Part of a small language model's weights.
Size: 14 layers, 9 heads of 64, MLP 2048 GELU, vocabulary 16384, 70.6M parameters.
Architecture: LayerNorm before each block, rotary positions, biases, untied embeddings.
Training: a variant of Adam for these matrices, 5250 steps.
MLP neurons of a small language model. Each row is named by its layer, matrix (up: input weights) and neuron, and shows model dimensions 256-383. Each number is 50 + 15 x the weight over its row's rms, rounded and kept within 0 to 99.
A block is one neuron, or neurons of one layer that tend to fire together. After each block is what it responds to, as a language model described it from the Wikipedia text at the highest values.

L8.up119:57 59 76 46 36 36 58 35 65 47 29 56 56 43 59 51 58 26 29 56 64 37 50 60 50 59 47 45 63 28 30 50 71 76 49 34 56 42 71 31 51 33 79 55 42 36 67 38 62 50 35 63 35 62 42 50 39 32 45 45 39 44 36 56 68 45 38 67 35 46 31 46 52 64 45 51 65 39 50 57 24 55 46 61 43 48 68 39 43 67 61 81 39 67 48 53 29 60 64 40 54 89 53 58 41 52 69 60 74 37 52 67 59 54 56 56 40 45 62 24 19 40 33 27 83 49 52 50
L8.up359:40 23 37 22 43 39 59 60 63 55 53 50 50 88 44 42 63 45 44 40 52 70 58 29 55 35 51 41 78 58 35 65 66 58 56 23 65 06 70 52 55 31 41 40 65 37 49 57 21 48 64 25 42 55 59 72 69 18 68 58 60 47 46 52 50 27 57 52 52 39 73 49 62 47 29 80 57 47 49 59 35 55 52 52 63 49 63 49 53 51 61 54 65 65 65 37 50 76 53 43 49 60 45 89 38 72 60 52 49 31 44 54 45 65 63 33 22 65 35 45 28 45 52 41 48 40 39 37
L8.up1884:33 40 55 51 46 65 74 62 14 80 61 52 37 63 50 68 35 42 28 85 74 68 61 83 67 67 57 61 53 47 57 38 15 37 37 66 63 15 59 43 39 36 70 53 49 75 72 67 59 74 69 52 39 32 42 32 34 23 48 83 38 50 54 51 60 48 43 48 26 45 59 55 25 62 34 71 52 89 47 45 15 56 34 73 30 34 62 51 76 66 42 56 40 40 54 26 61 64 62 52 38 62 57 40 53 44 56 52 67 34 58 87 60 47 53 53 40 45 45 46 73 66 63 42 31 47 59 35
L8.up1921:57 63 45 21 51 19 51 42 24 56 64 67 51 49 64 58 37 36 34 56 59 60 44 59 56 58 61 58 71 35 43 48 24 75 46 41 37 71 72 51 72 25 84 48 41 98 38 57 39 74 56 51 54 49 53 54 76 60 59 49 50 36 40 75 42 57 53 37 26 55 63 43 48 66 32 61 61 53 25 62 24 44 51 33 44 66 74 77 44 29 42 49 50 59 47 39 64 67 37 40 44 69 25 78 76 57 75 54 70 41 40 57 52 65 48 57 37 36 46 27 68 69 78 38 75 62 57 39
Indefinite article an. Fires mainly on the article an (also a, as) opening a noun phrase in prose, e.g. an ancient city, an official commentary; weakly on punctuation and digits.

L8.up818:58 69 70 35 40 40 75 32 81 28 37 69 56 62 57 40 68 40 32 61 59 41 31 57 51 49 51 42 60 30 55 42 30 65 30 63 59 65 50 44 50 40 68 62 67 76 43 80 67 63 60 79 70 62 32 69 36 53 38 47 69 53 47 41 32 55 49 62 50 58 46 40 53 58 33 40 32 56 49 79 67 34 19 52 56 37 58 40 35 51 53 72 20 39 44 61 51 57 40 58 34 43 75 68 34 42 28 40 48 19 28 36 53 48 32 59 36 58 48 51 51 53 47 59 60 55 68 49
L8.up1132:52 51 42 48 51 40 45 83 48 31 52 50 34 53 57 50 83 59 50 52 40 48 62 73 55 27 77 57 45 58 47 51 37 34 48 35 46 31 46 61 40 24 47 76 72 57 67 51 29 44 53 79 28 40 48 56 56 38 60 45 44 46 54 50 31 61 30 13 50 54 58 49 50 46 47 80 51 45 34 46 54 71 49 62 57 68 32 72 63 45 72 47 62 54 62 55 35 56 52 58 33 67 53 56 30 68 28 52 35 62 16 41 54 41 61 36 24 58 72 35 55 33 52 46 77 56 56 56
L8.up1878:37 40 44 50 65 35 74 31 62 70 20 50 70 34 61 62 54 75 24 69 63 56 37 58 57 53 30 38 70 55 37 99 52 63 34 40 51 55 53 49 22 34 29 46 60 40 39 51 66 60 62 50 23 59 34 68 65 56 42 70 53 46 71 58 27 37 61 27 55 52 58 76 62 35 08 31 69 63 31 58 39 69 55 55 45 35 60 59 52 52 88 64 34 27 68 55 51 49 49 24 69 50 46 53 29 84 56 49 35 28 37 61 50 33 49 28 74 69 67 53 65 07 33 33 65 65 37 69
L8.up1954:48 39 53 29 68 32 62 84 44 27 36 54 75 72 53 42 66 71 46 43 60 60 64 54 33 66 51 23 32 52 60 55 54 72 56 20 48 53 37 66 36 38 70 52 44 70 72 52 53 50 29 33 56 69 50 72 52 44 64 32 38 63 49 21 56 38 75 57 32 58 34 65 68 39 61 40 40 60 44 48 42 57 72 55 62 75 38 38 53 63 37 54 67 31 35 39 71 43 46 66 64 57 35 53 39 45 19 45 46 41 45 62 37 57 42 32 39 52 13 18 38 28 35 37 56 41 73 49
Digits inside large numbers. Digit tokens in the middle of comma-grouped numbers, mostly vote counts in election tables, also populations and attendances, e.g. 14,8|58 and 117,4|91.

L11.up14:55 61 70 41 28 26 77 81 67 41 41 81 35 62 67 44 35 25 58 28 54 44 64 32 54 23 43 80 33 35 28 51 62 55 39 33 71 52 46 41 53 46 37 31 45 54 82 39 79 48 40 61 68 39 80 67 69 49 66 47 43 49 49 30 52 48 62 58 51 58 82 58 50 47 31 61 51 47 25 74 47 46 46 50 53 35 45 40 50 47 44 54 37 56 38 30 54 34 72 60 40 70 61 43 59 59 36 49 36 62 64 31 25 30 82 60 60 43 62 60 34 71 66 24 31 22 72 33
L11.up277:55 49 29 29 40 41 70 42 36 66 21 50 70 35 49 43 45 33 42 37 67 35 40 27 36 28 58 27 53 39 09 74 82 80 22 29 39 44 27 39 56 56 56 71 42 31 54 56 59 47 49 23 37 39 47 40 67 36 62 61 41 37 35 31 52 25 46 45 46 46 47 43 62 25 39 57 40 28 39 24 30 40 46 36 66 31 41 73 52 51 77 56 59 76 51 63 48 68 67 44 70 74 47 48 52 69 58 50 66 26 35 77 51 60 74 41 44 38 29 20 50 39 19 70 56 27 33 70
L11.up1052:71 83 69 21 66 40 54 50 33 28 46 49 54 83 79 32 32 51 54 38 63 32 49 43 42 47 47 68 45 74 38 69 76 61 42 43 38 50 53 59 54 50 29 48 48 54 47 44 66 78 37 67 33 78 57 45 58 61 53 56 52 61 65 36 56 38 57 42 68 51 67 28 48 79 38 64 45 41 44 55 78 51 51 40 68 61 52 59 48 64 36 46 68 52 61 31 65 44 61 38 31 52 59 44 56 77 51 40 28 46 53 58 51 25 61 49 43 40 31 68 61 64 38 61 42 16 52 53
L11.up1109:59 60 43 41 57 42 45 66 35 41 38 79 62 53 38 34 74 32 66 42 37 34 55 25 40 23 61 35 54 42 30 48 92 52 59 41 44 49 52 68 79 59 29 37 51 61 44 39 45 59 42 50 55 31 66 44 60 58 68 56 57 25 36 43 48 29 55 52 50 48 51 49 59 65 37 53 41 21 37 66 26 44 53 72 56 74 49 45 50 83 60 50 66 45 59 44 63 52 44 45 42 44 62 16 64 81 54 44 61 17 24 62 39 35 80 86 57 36 66 37 33 19 50 51 57 23 50 46
L11.up1204:59 62 47 13 34 28 45 38 53 46 64 58 60 54 37 47 50 80 79 38 36 39 36 50 51 26 53 73 45 65 66 31 69 37 44 64 48 61 64 42 49 56 44 74 68 40 57 60 58 60 43 46 71 44 42 49 68 78 15 55 67 43 20 66 61 31 31 42 62 53 60 28 60 63 18 53 37 45 34 56 21 41 42 48 67 71 39 36 59 41 34 62 68 37 46 35 46 32 33 49 57 41 45 60 41 64 40 35 77 47 47 54 35 50 77 51 54 43 72 25 58 17 52 56 47 61 60 59
L11.up1256:71 49 61 30 50 38 55 34 43 57 16 68 48 54 74 41 47 62 26 38 40 27 48 52 41 35 55 28 44 55 15 47 56 65 49 48 60 49 54 27 65 49 54 44 60 42 52 21 69 75 54 67 24 34 73 43 37 64 40 71 28 52 66 51 10 45 46 62 51 43 73 39 31 35 37 40 88 40 46 85 29 62 62 61 55 55 65 59 57 49 60 66 51 66 43 47 62 38 57 71 43 54 62 46 57 56 51 48 59 62 58 45 41 25 38 61 64 31 62 48 47 40 38 58 80 33 45 44
L11.up1421:63 51 49 38 43 25 38 35 72 70 16 63 58 43 53 37 34 62 55 41 46 43 56 31 60 33 61 39 43 41 27 56 70 34 34 40 70 29 52 53 59 45 43 48 57 39 41 44 56 64 44 61 27 25 70 39 54 67 52 59 60 43 71 51 25 48 51 56 62 58 71 46 36 41 42 64 78 41 53 67 40 62 54 46 72 35 46 47 56 60 61 62 47 51 61 52 59 35 33 65 63 41 49 64 48 69 25 32 34 47 65 38 63 32 53 32 50 35 74 49 47 30 50 30 59 44 63 63
L11.up1857:60 46 57 54 31 29 51 63 56 72 44 63 50 50 57 48 67 32 67 58 50 40 65 29 47 38 55 28 49 45 32 42 86 47 58 27 56 86 44 74 62 48 53 49 63 63 48 44 57 65 34 73 57 40 65 53 70 28 57 77 56 28 31 41 35 35 41 64 33 50 56 48 65 52 69 52 54 39 38 44 49 57 66 55 62 32 34 37 52 59 57 57 66 76 72 73 64 60 25 69 53 49 41 30 35 66 51 35 49 35 51 43 35 47 94 85 34 65 60 48 26 35 33 51 61 43 34 52
Separators inside numbers. Thousands commas, decimal points and time colons (or inner digits) mid-number, mostly in table statistics like 7,638, 32.55, 3:38.

L5.up1816:63 38 55 21 45 49 81 56 41 46 57 73 47 63 55 50 66 72 50 26 60 50 41 37 70 27 63 44 41 56 77 64 61 24 54 79 61 40 73 41 64 42 74 49 52 54 37 42 53 34 45 27 35 35 43 54 63 50 52 60 29 31 59 51 30 50 28 32 48 55 33 52 38 66 64 77 90 67 57 16 36 56 28 63 48 35 45 53 60 64 46 50 33 69 50 20 52 69 41 39 41 40 33 31 39 48 15 71 33 20 43 46 29 57 41 50 65 46 37 58 48 36 53 43 92 39 46 43
L5.up1964:80 64 51 53 45 68 48 54 64 77 60 64 49 62 78 43 46 55 42 58 48 74 45 52 54 32 71 48 36 40 45 57 33 59 21 62 27 40 46 37 55 56 81 25 56 51 37 35 34 40 68 57 66 50 53 52 11 69 65 52 44 38 49 50 38 33 43 27 55 54 37 27 38 57 88 52 76 44 37 29 77 59 36 57 62 17 49 79 61 53 31 61 46 46 50 52 38 70 48 30 47 29 70 27 49 39 49 62 32 29 53 35 94 47 26 50 36 13 08 43 57 54 34 78 55 25 67 53
Decimal point in numbers. Decimal points right after digits in numeric table data such as vote percentages, coordinates and statistics, e.g. 74.9%, 46.7; also other number-internal tokens.

L5.up1422:23 60 33 34 77 27 61 74 09 18 49 54 48 52 34 36 66 54 56 74 59 55 24 42 77 70 32 51 65 66 42 71 48 54 33 71 77 36 54 56 39 53 64 51 68 61 52 71 68 70 62 40 54 44 50 65 53 41 53 42 34 58 54 71 53 52 80 53 61 52 47 25 44 56 70 61 66 55 50 58 44 38 58 45 40 75 66 51 63 49 63 61 37 54 49 33 50 52 53 71 32 55 47 69 43 76 37 50 71 46 46 86 30 38 25 53 39 50 46 35 40 50 38 28 62 60 42 61
L5.up1954:40 38 19 35 58 50 45 62 65 44 51 55 42 72 30 52 57 45 40 79 48 66 39 31 42 42 56 64 50 43 48 54 88 17 62 48 59 42 82 32 69 32 68 48 80 47 53 37 42 59 74 57 25 52 45 43 60 56 72 76 60 48 69 53 51 36 46 92 57 76 35 48 44 79 29 47 77 79 67 54 58 39 54 38 52 55 46 41 58 78 41 68 64 58 59 15 54 34 56 35 39 59 60 51 38 50 57 87 62 25 25 82 61 67 49 61 29 56 44 41 60 70 54 25 68 45 44 55
Indefinite article "an". Mostly "an"/"An" opening a sentence, paragraph or parenthetical, as in "An injury…" or "(an ancient city"; also first words of table labels and headings like Source, Rank, Director.